Part of a small language model's weights: 15 layers, width 192.
MLP neurons of a small language model. Each row is named by its layer, matrix (down: output weights) and neuron, and shows model dimensions 0-191. Each number is 500 + 40 x the weight over its row's rms, rounded and kept within 0 to 999. Numbers have three digits each. A neuron's up and down rows have the sign that makes its largest values positive.
After each neuron's rows, "fires before" lists the tokens most often just after its 100 highest values on Wikipedia text that the model never trained on.

L3.down458:470491496516497526500484600513546447465535521528469539523469508484474464520517522466549466527500514464479495562500455489463559469552483421481490538562544388488485426512524491520454511454500515472504479421572457532530490499564501474494461549496483501501498488488531539572551472510495500457536424506520465461555522537518474506472465512578426477445492470416502569575510509532484512479436433515489562535438458586524512510433512496431514537452500587483421491455525471588500518460399462517550519488566500535567483483510477554520453529508449484468517538432547488433451482498539519552
fires before: "\n", " |", ":"

L6.down481:505540449464501428463466490519505481413594393522558506536490493478485427440569535499479535505494578521452498504501459508457459471509470429514493497526468528489573523455560484483475535495497525526519495517513551526457480481474470427483467546514502548443474466542525514496500476494498523472433418587484502505496527477477529496495516504485466493446498526516469424502559514574511502505446462507524544462463489497434521520417414486453461486510513582484473598508606419555566463527481496558509473484587543472551552461473463487455466544551469554496481518468560500495448444485573521508
fires before: " |", "\n", "st", "ter", "s", ":"

L7.down224:548538502544504490485469543562571473499484535455480472506527447542506485465487487456495487537545478530523500523478502555478490553459465492567462480439501549495440532556521488493529532562474490485469515469467461463498402518479514524546530536514558396479461493579550534535477538451538511504517454472495526529484530542528466441481445533491453475449639535488429557521566492449480521490486523573476501431550490582543504464505526510513503479441409501492443447540479530481443514479493556467474509564433545565516557540459468441611512482492485446424535482508519545512558483559478509487
fires before: "ow", "ort", "oot", "ar", "ip"

L4.down281:497472507515506533545459502476519549526501534553448510515580464535495522460516460459535492524549498520521603535484515485398530577517503492532499492417478468473443437511552460443506472474535488471526561498560439488536504411501526514529512540526563443510459474545490512523462508488540507443505517456445511516485514513414508510426480541450497530459596474495464609494556435487464521508425526528498484489507535539537501469530465491525500492455464494509537456563432532503428476520535566509427535522448484486567535529470559483464493442452497483483554446430510473548528600590523530549
fires before: "ow", "ort", " of", "ip", "ar", "oot"

L12.down119:497445511500476537532512446507486525519465540490451535553500569517489471505474444527485510468455515460496522506586442550483466486445475590458540497493439443494517498528482473505475437513526453486470501573502525551491503531503525435516496517487426423502508498434484492523562486462452465482550559451462494528493514504466500440502572509536513514512502451518500481558469556492532495532542526634473515541520518544516523492481506425426467498501501476400438428554517604465566549569482524417458498495436518508454512523512513566520509519530525498627468403495535487521473540436550503505
fires before: "t", "m", "g", "le", "ts", "th"

L4.down429:551502483524524446508474496479450495487371453464439503542475464508501543425448532443562530495472529495517511523506499502487595520508546476507494433484450499548465491468522507478493584500496512396474493507554520510558496494451484518500448550507503508556462577495468452461531496585471491567498529479468490448493530566531509505523525500543543446524521495465451467494532575477456487520526428594432483535470461560490501513480456477463533528465477481571487588508436493501521466464504410427457512440468563488402461542502511456453411484485474425488453548508457482479475538500473459523
fires before: " a", " the", "s", " m", " w"

L2.down328:526538500464532512551595481484485564473550513503480507473463530530563502488522419501520525468517504618460458453508471481497468483474447484414507539496539551501498536506388486488444421450437472519395528434483528582543497520576487510523476450487482496503518468521485481512502504514470431458459505531564577398487445458539501507529419504550533520476487505472497460448491489471393433492497461494484462462442516474511572511492541551492526469484539452495578499507473507508498537551529474514485523412562526431502486546535483449488523479540499470548505525503591497459458527470478543491
fires before: "vel", "ath", "b", "g", "c", "v"

L4.down129:463470548459521455532494512448613431470557507485386559496530533497497516483535476456499514528489530443491509590557424563534544541487538482464485503537476503505499474473535538567467494435483468496495501540501507535482489497497514424511533480516441484530577501473513511427511455505436496491599530389491443453559533436520423452541417540556461486567467487481510529495454549519527514469480426539525421467516499512508421501426487466479509501449433551489457480546470570513524490549455479425547519498542505584500473521529516520553464515507502488541505434518540513506509471499494492489
fires before: "t", "ch", "ound", "m", "g", "r"

L2.down389:563491475441507455523493559500483478462484524485547438479469481494540489519430557457517546478465545491537502547547462459370492504556514457522523496507494439525483474494474499497438523506487523516494469480505519466633487550519431495445474539541396466535464522517464583463541506491509499594495444432463508453488485466496570474536531533516499492559477504504519544545491499420436409482460447543560442559514515463530553478472518472440469487521440478474529562523479533564450475591444468500505416484496513495481500434532500506550490515461460495498442501571456545488424490512479509490
fires before: "N", "s", "E", "W", " a", "4"

L2.down506:515506446508459517524514482535484540522443494490449428449498474606469439477544595436502598520508546440500478509459453505524564529518498492584480529530490542507475458536537486488505547457492511411476450454423445562496427498473538518541527556470534478481478486513477521534482498484530465571573514491497462540461566532502507536567459454475524473501433536559540428441550500440432444533528497529491515521501482476484534498480491466516532512439528492532521568449468511438524503514553585398488438456416487475519514482533557537463489565461489576515452483505509471496545481519548489477
fires before: " a", " the", " an", "s", "port", " B"

L2.down497:484461503470563493611522559476490596472545470502521582454441538576470531522488475486434514550488515510523467554465461584379436486468465521558530490499502490491470532484468482533478440481559504459521464481559509454522527454495521522559434503458500544490503497501497467479465476489497426409488498543459542452510518451485513480506515505543491542531446439434536542443423524562473527409528462543507506544466416499546483489488555493529473507451478466514526529519485473505484440485442516488509458504505556442476549533529450518616496540514456483528526477554479596514478483472499527551
fires before: "vel", "ath", "b", "g", "f", "v"

L3.down187:509548493506520454528460517522482482477487480532473521539481387504498528447500477464550566485512413545470589469491522545418502489537458496507428514504525516473392420470547536476499437455495508465451474475549453502578483442440484485470454565540553514512531480518448480574464491495550475503515496491497491546413497506497540433435463476528481520384563499459477538443541487477441551503396505518516464506507541543583521461504497500468556565456515509492539459542471485511492474497498440435514475499499568510523545454427535484535506527438482483489515438454509527536500506552558559525
fires before: "ow", "ort", "oot", "ar", "ip"

L2.down463:432468489488431520531488495492466494468351547432445518470490426560500399504401524474499562516510508463514485524408509458476512535498493506492466468564473459512553433576527492418512527542459505490466508443470502514549520474524498469497482569460475528477530485491509493518503477498594527567531467563486482513428543526540488535600503485482489514512430473557475485499494506499456574483501515575549556468440518467541508516497483516536479498460487494564501534491439458555555537473451444503515541443540480462525540545493526501520503602537435434565470512528464481474489446507503476473
fires before: " the", " a", "s", " an", " w", " B"